config.yaml
positions: "rope"
rope_base: 17500.0
init: "normal"
init_std_qkv: 0.0506
init_std_down: 0.0
MLP neurons of a small language model. Each row is named by its layer, matrix (down: output weights) and neuron, and shows model dimensions 0-159. Each number is 500 + 25 x the weight over its row's rms, rounded and kept within 0 to 999. Numbers have three digits each. A neuron's up and down rows have the sign that makes its largest values positive.
After each neuron's rows is what it responds to, as a language model described it from the Wikipedia text at the highest values.

L4.down28:472510523484494523526522533491470476486519474494551492509474479527511494511459511492517494506482480507492480459460484472522517497476510512524497495521457500486492543547533480499509501496499500504516405489456514478551501542480517472505496512491504501481532473558513534493464480511540471495511567463494490506525512488509506483522493508549515498452441522545513479493487494472499486477477522497483495485476488527500492497556499500482490467430509509493449516469519508537510494491514512
Fires mostly on the empty cell opener after a vote count in election result tables, just before the percentage (e.g. 1,255 | 39.0), and weakly on commas, for, The after figures.

L4.down255:488542473461499525493479500452490462464497494508488500468460482515514493486524489524493489502528560473511517542492529462507516486474471458513470512488495509479506542508504478527487488512501477505478512478546484516515523495485486494515496495495480494465522530525481530482503530503531510527500537525478500475487525403480529489529492502447531487465495502518518478499505472518532495479475469521515496544504461474531492443431509469500514550468475480464520489518520518479477496509510546
Second word pieces right after a short opening fragment (Th-umb-ay, F-our-th, j-ugg-ling, gr-ud-ge), plus small standalone numbers like 2, 10, four in tables and measurements.

L2.down60:502475475515463468494499467503491505447500500482479455480500462494507490493503497489532456485487504489526513511491474474497451556504522482472459534538502477483546521484502484468517495533447471520504506500473505484504495482514483498488506478512495479462494453489535530491516489456495465500440471504473531494490495488476480458548524506494487544492514507495511475501508468496495454481544550514517530526521459523468471538505500471513482457498509530513496514506537549537493557523464481
Possessive determiners pointing back to an earlier noun, mostly its, their and 's (its genus, its tail, the game's story), sometimes as or at.

L3.down99:507517495531487535513521490493451513480473498474476544524548500534552513463470513481503469522495507488496449450549497496500506504472508521533524501520510480508489521507507488506540494567484507496514549495442503532501535448470516491539483555466505480511463478501564490505485501498533539512520505497489508511506499517495506504502499500520482517515493516483499471542498475539511478520507551519555485548464511500505514510483512511479516489471521525474531520522533514504459481529548483
Mostly the period in "No." at the start of track-listing and other table headers; also periods after initials or St., and table pipes.

L3.down210:523521450477457480487534498472487500511480486483512495526498551515531487496517489492526477561510509515509492495463483471482470515483482484496526486488479495501443505491512509495495465525519503528507499506461516461494523505524499495504472506538489528505500509420505498538482465462476492501523494492466521476479495436512503499490470458438472498493532529503468523505499519555507493460496480516542498473475500530494517518498515441488505423495498499537535514499538509458467533511488495
Commas, and, with, of or & right after a person's full name, usually in lists of people, e.g. "Jakobovits, Petuchowski", "Rajot and Bell".

L4.down347:499495480516496522484510509506500506532487504520488528529473473513549456494474518511528498518535492465525497546502478452459456542519509501532449477466462497480522485504516473477455496521506502466498439475505458476497499498518479457508519516520501498516486516479469537477479525500503510490476530469500511501499529489527497492533461458521504484482475474522528433539490538493505466446475495504539546491472487491487499463515511458528542497467486525532466460506495463504480476485499493
Commas inside article titles, short descriptions, and tables that join place-state or name-qualifier pairs and dates, e.g. "Simpson, Saskatchewan", "(footballer, born 1964)", "December 19, 1935"; weaker on table delimiters and "the" in sports recaps.

L2.down15:530494459493492494478483526468510474502522516493554532512510494507517445511500447469528497563512494487498484523504493510500512502467446489541536518552533508507494470479481469485479478499501458487471472516501491565492530539477505517518530476510524512509498512501495516514487484488493503508494516552523500512520504500499477529460508509478509540481517483485484508504501465517514478551516533453551472532542514486546510500493424491478511446497525522483501527521538510535503500489499543
Prepositions and nouns inside fixed biographical phrases whose continuation is predictable, such as age in "at the age of", from after "received" or "B.A.", to in "according to", with in "games with".

L2.down53:495491510466507464534504502475494504490491489494515537512500442486521491516467491513558480501522489525502490547525498496483493493478493530471486527524487557468547478525490524537519512483460502507489513455477527513452484492528477540488506518533468505463558530493510530492491515495604506478526525527494510507523502467479521518488473507500548520530494525529511527442515555528519493502474514499499487520422516503503518520516528516515511501499498514479507495506512508476501509482468514
Tokens inside wiki tables and statistics, mainly pipe separators, decimal points, parentheses and unit superscripts in numeric cells, such as climate boxes (8.0 (46.4)) and sports results, plus census-style prose like "According" or "finished".

L3.down154:477484498532475468515512516515474551476488464462422541509461486491510495524509495505487534500460488468520499441496510501511497515496448500476527495498523531468503506473467478485548515486490551538512525530548460508522509509505511510502487502461467487520534544520510511494542465470451484498451486496528476501442490496480488505502494469484509486508531496502522476477539516499496507509507475522507486503569488530493525551526485528483527507515466490484517495515503512543477501504518538
Fires on the first tokens of a new block after a line break: "==" section headings, infobox and table field labels (Elevation, Length, Density), and census-sentence verbs like were or had.

L3.down379:540491508512491514532459516477536496480487497486506482501509514503506467506509422547518465500473488507517508480499488524509525439487453490460458474459533489512481530494519512531535492443515524541497508476499503485483506460514473488531473494496499511496512514498521510508516495486500482465526491489559474482447524444537507477508490525482476525514513522535516455517479521467508533498466487536474521510521533525491532450503501492454491449497506476487480479459499539508508515467471511
Fires on the comma inside numbers after the leading digits, as in 1,328, 9,372 and $14,974, in census and election tables; weaker on date and measurement commas.

L4.down152:518462477504527504513502507503466504512474496504500516494491499489487535537496475474505481527507494505495492505502538492482491528487501506459474508496510500456459461498492513512588491468491482489509547489498518514525500473500555502480511494478498480479528522465455497515472469507477469538476505537501471507508481526498489494463473505445484518540487492533538497531539526463517485562483445525491498507426508527514506512506514479525545472486493492450554564499516509480481485521519505
Fires most on the period after a single-letter name initial (A. T. Ummer, W. Haslam, J. Randy); weaker on sentence-ending periods and spaces before numbers.

L2.down24:475512536513559508502503517497537514538450475490545511478474484486496494468494522484478543524510463476508531542517507522506518514490540492501547446492515471528461442478490508503528470488514498496520504519466495496525484504524533486508500491521484476450480477545497463506473504515498554540492502474551522509496519556496487442478505503512503498524486550483438521487487480504481473465487498494469486513490549499514485489476516520514455501513494474499490508500513447497523494521455475
Standalone space tokens that open a line or cell in sports results and tables, often before a team name or number (Celtic:, |8, No. 11); sometimes mid-word pieces like c-ant-ata.

L2.down290:490503515544477490519489485501507499477510457504481514509551540488506478492451486489499510529478515479485493553478471464533506473484490527523479436494476558553491503481498521472516551477495504533499489475508485496496495491557483496474506539490439483441472525488509494501443522522538498511516460487512501447474545489511495456514457506509486517491490480480513485495459503526539484492515505506494470531560518525523506504502544510495493504485502550463527493528488503506479495476510508
The first digit token of a number in running prose, especially after over, approximately, or £, as in over 2,500, nearly 2 lb, 45,000 supporters.

L3.down344:532476491460502517507500524518522524489495520515487492482480540532477428481532482508524551491556477457452501409508507501506496496482492465522534515483504502488524479468501498512479501496504482540466491539476530461518510484472515522509493483503449522529527469539516481486515486482546489476475514495493541502482524486476472504541503485518488483470514482505503534487476493539505494485469518475552506506469508487465496515524451503503479473495519504511458499444466516528511479465519479
Fires on "of" right after quantity words such as one, some, a total, alone, as in "one of the", "some of which"; weaker on "with", "among", "than".

L2.down358:512520506507483498472499467497494514506521430490497469460484490520514464470464535505478530489533503500485493502513506488511549499498470475503433491480479527507524449526512487503508556477481485498498457505489517494476519515488502509539494454521509523514524486509520520481480481486546525464491463470527471449499504512520499489530554502519530461509434456528533505508493457556483492475487460537484524482530465519522470472511493521506520514495462491527471525537488518478503499510466499
Nouns, or the final word piece of a noun, used as section headings, table or infobox field labels, or standard topic words, such as Turnout, Death and legacy, History, Spouse, family, relocation.

L3.down228:478506500506511476527553479508475489477528505514512542482486537519498496472461505499492481511505473470489476535551466514495518515482431502488532486482478497518493488509499456532465510504485516538499470510558504508494522461506500525493480466477564541541546520503505529472516488526490434545497477530516491526517484516538483473504498500518515468500506503487502505528500519492454517470502469493499580513522526503471551497536517511517525526487520525536489478459485518473507506509536504
Second or inner fragments of words split into pieces, often a short syllable after an opening fragment, such as dep-ot, d-itty, Exp-os.

L2.down169:520484479521513485479468490520472583495513517475506441476543515502508529489494476512503505497513474501553556477484519492505492506539501458489514526481540490511498480544482519545509496514489486500484521513524502453515497524483495508507540486513476504466498469536511461487511518491485482496511478496521525526491483525464506468492502480483459469509516494463439488491460549486469488470496488485459540500430551489486515541498485541534502469525527535500536500527498483526500520493498478
Short word-piece tokens inside a word, often the start of a compound's second part, as in head-st-ock, hand-st-ands, back-st-age, hand-p-icked.

L4.down143:543526511458516519456509492506505492526468529501488497487493483524541465488456533523518488503512472517466490608503467524468497494479463500496478491486485495514505468476468531518488523472492457500520493513506528513469485515542499495465514486475488496476516492489513497457486475496481472496518496544460502497521477511522509536488523451446501493562510505492525551485493473503455495482464497529479480465479517483505475493484531501481522493501552529501483493504490482507578508508493516
Connectors before the next item of a list, example or alternative name: "as" in such as or known as, plus commas, and, or, slashes.

L4.down436:563502520511496486487517467446476537468515478499486509484493484479518434468518479550505504501494512531532513475500513492517527522486473571487545510481519484474520490488509456516500484508514514498499490488476490485493498568516501445479499498509496474479547499534518526484514450496475511523479480471522542504513510506501481514487513492515543548519476523532524533526487521494525484485503447502536549476521539515506519469535464472471535501503510476512477486481513555523527521497498502
First pieces of split words (Ab in Abuse or Abandoned, m in mud, obl, achie) and field or row labels opening infobox lines and tables (Majority, Games, Team name).

L2.down446:471507467520512529478531477463494470527532523510535517473515509515525465489483464511517490487482502512514492498521470509508498479511452504488512531515462497476459534556465469481479476487504494452495478517516528520494534546513477515503498546491502522535496502502537513495499416502448507457509506515509520534553477478495562514521491495498484483485459515507526511522502476499477536509491502481492503514469508507459558486532493510504524576504506500531537510506535484481526502485541505
The space token just before a number, mostly in table cells after a pipe (climate, census, election, sports stats), plus population sentences such as "was 288".

L3.down372:469475502483498513491481527485502468506528469476509491547510529495463508490497487520508550556509544494452488486494463514529499511507511494435558510481500525521525490515475584498500496539512497508475472515485512504495475502497581516520488486517474491514517470510533514491491510519487469478541489517503503498479470483527459503458489503531483521547473504505508491485524498545504523538443498463500448520494484480505502490513433504470512465518484523513515494459513484508495514510465488
Prepositions like from and at right before a school or university name in biography education sentences (graduated from, professor at), plus = article title markers.

L4.down224:502477493531565493488501507529526505485504521545474452510520529477472512524506530492486527539473526480500543454519499480471516502552498519487470488489487485499537515523471528537535482517503517523518550493515473523491482496487469499535552540517493478503536531488507503452472474455519526519520540538465494536475479504475484500480480499510491482484500489501473510503508510520530482479494507465435491544460527523488492494482467481485447519508489474512475486431488486488480509506468527
Hyphens joining compound modifiers (first-ever, short-legged, re-recorded), dashes in number ranges, scores and codes (0-1, OSTF-1), and "of" after one/some/any.

L4.down372:495527531535512448467531457517481514518524519495476498438548508512516502501455486513499486491486481486466475474513473477524526463461475456498490528482443514511459491476465509474498564502475505492491486507530532511520452480488525504492522499477496511532502496496482497530515495461464478540518497481498477488520500525497492503516498490539470532515483503508470515508477509539454450526479502542495488492505546480481503525499539503519550465501469513538483536475501500546477531529480465
Field names after a dash in infobox-style lists (Class, Built), plus mid-word pieces of split words such as app-re-hended, ex-cer-pts, dis-all-owed.

L3.down267:478489536551495513519486497490484503485516512468487461545508540500508478499543478480497494517526462502458492501520497521478449519479524490494504490572497545488470491538537468479496513484472515479498499475483527539521489519487495496506450459529488537558524481506480513489514529485503505473514475482497480505560494500516540530523515504455450521490492478544501455468488490534506486508508477549512533483519526477545488538518513512528500510536497485437471510491503520489480470480484473
Number tokens right after the, a space, or a preposition, as in ordinal centuries and districts ("the 15th"), dates ("August 22"), counts ("25 years"); sometimes non-numeric words after "the".

L4.down250:493501481542518532510468500525471501505491536536505506500541479495490479485494519500506468543462540537498506517483488438538482525488511470525450525517521473491527521480520490517494482496510526490557474502474485509465517506505491498461503494505484500461462455540502509515501490496492473509534529534500467412521515478520512519484510469483542527527509518514470472510498503481510500478495495487547509456516493512508546525526477499492492437493472532541535532481548502489502501460533480
The word completing a set phrase after a verb or name, chiefly from after graduated; also pulled over, died in, chart names (Hot 100).

L4.down309:518541491521508463468509510517511519514549532525469486482504490497535510497457519480516492450499538486476468470484515550471532504492535495552531450510521489518532507543490516536495525483492463512489512515487531493495492490530475472491490530508471497485481468513529517539520505513541489532520493513500523483525504494528473505520535514545459497506488481484470461530495507505472472543481477517538455460553480512491524511541546479504488521475507497530523540501430517509486494537508517
Words in sports records and stat tables, such as matches, games, scores and win–loss, plus with after graduated; some name fragments.

L2.down380:483501528499503498486517527504509474493511499532465513557458509527468487506558476459523456503515453533504487441500468508499495486495490523496491513501501501473492471489462482481541504465510478500499517469537478499517474535462521475554502478506485495495503481509461477482473506509550508492483524455511490486480480503482551490523487486462518469519524510526506491473522501508479489432526459524494480528499492485522506475494460500554515509501463484534467554523509506540508493571490526
Mostly "the" in sports biographies before season, level or team words ("during the 2000–01 season"), plus closing "==" of Career headings and infobox colons.

L3.down248:530520527529477509491513488490481508490523453478504496466466478528491491532496531508511531471510483472471498446494497503508505495533465499508529483536510508503521450554511494579541498511533530494498489497477493532497509521507486490467490484459517498538480519529514528471551523484498489460517512529515494564513510492535494485458521521476506495520482463498514476535524493498470524507495510527496504465473524468551521445522477535505498480537523516500558473512509527544487485458509521
Abstract nouns or verbs right after "the/a/his" or "He" in biographical and historical prose, e.g. founders, debut, history, use; also table separator rows.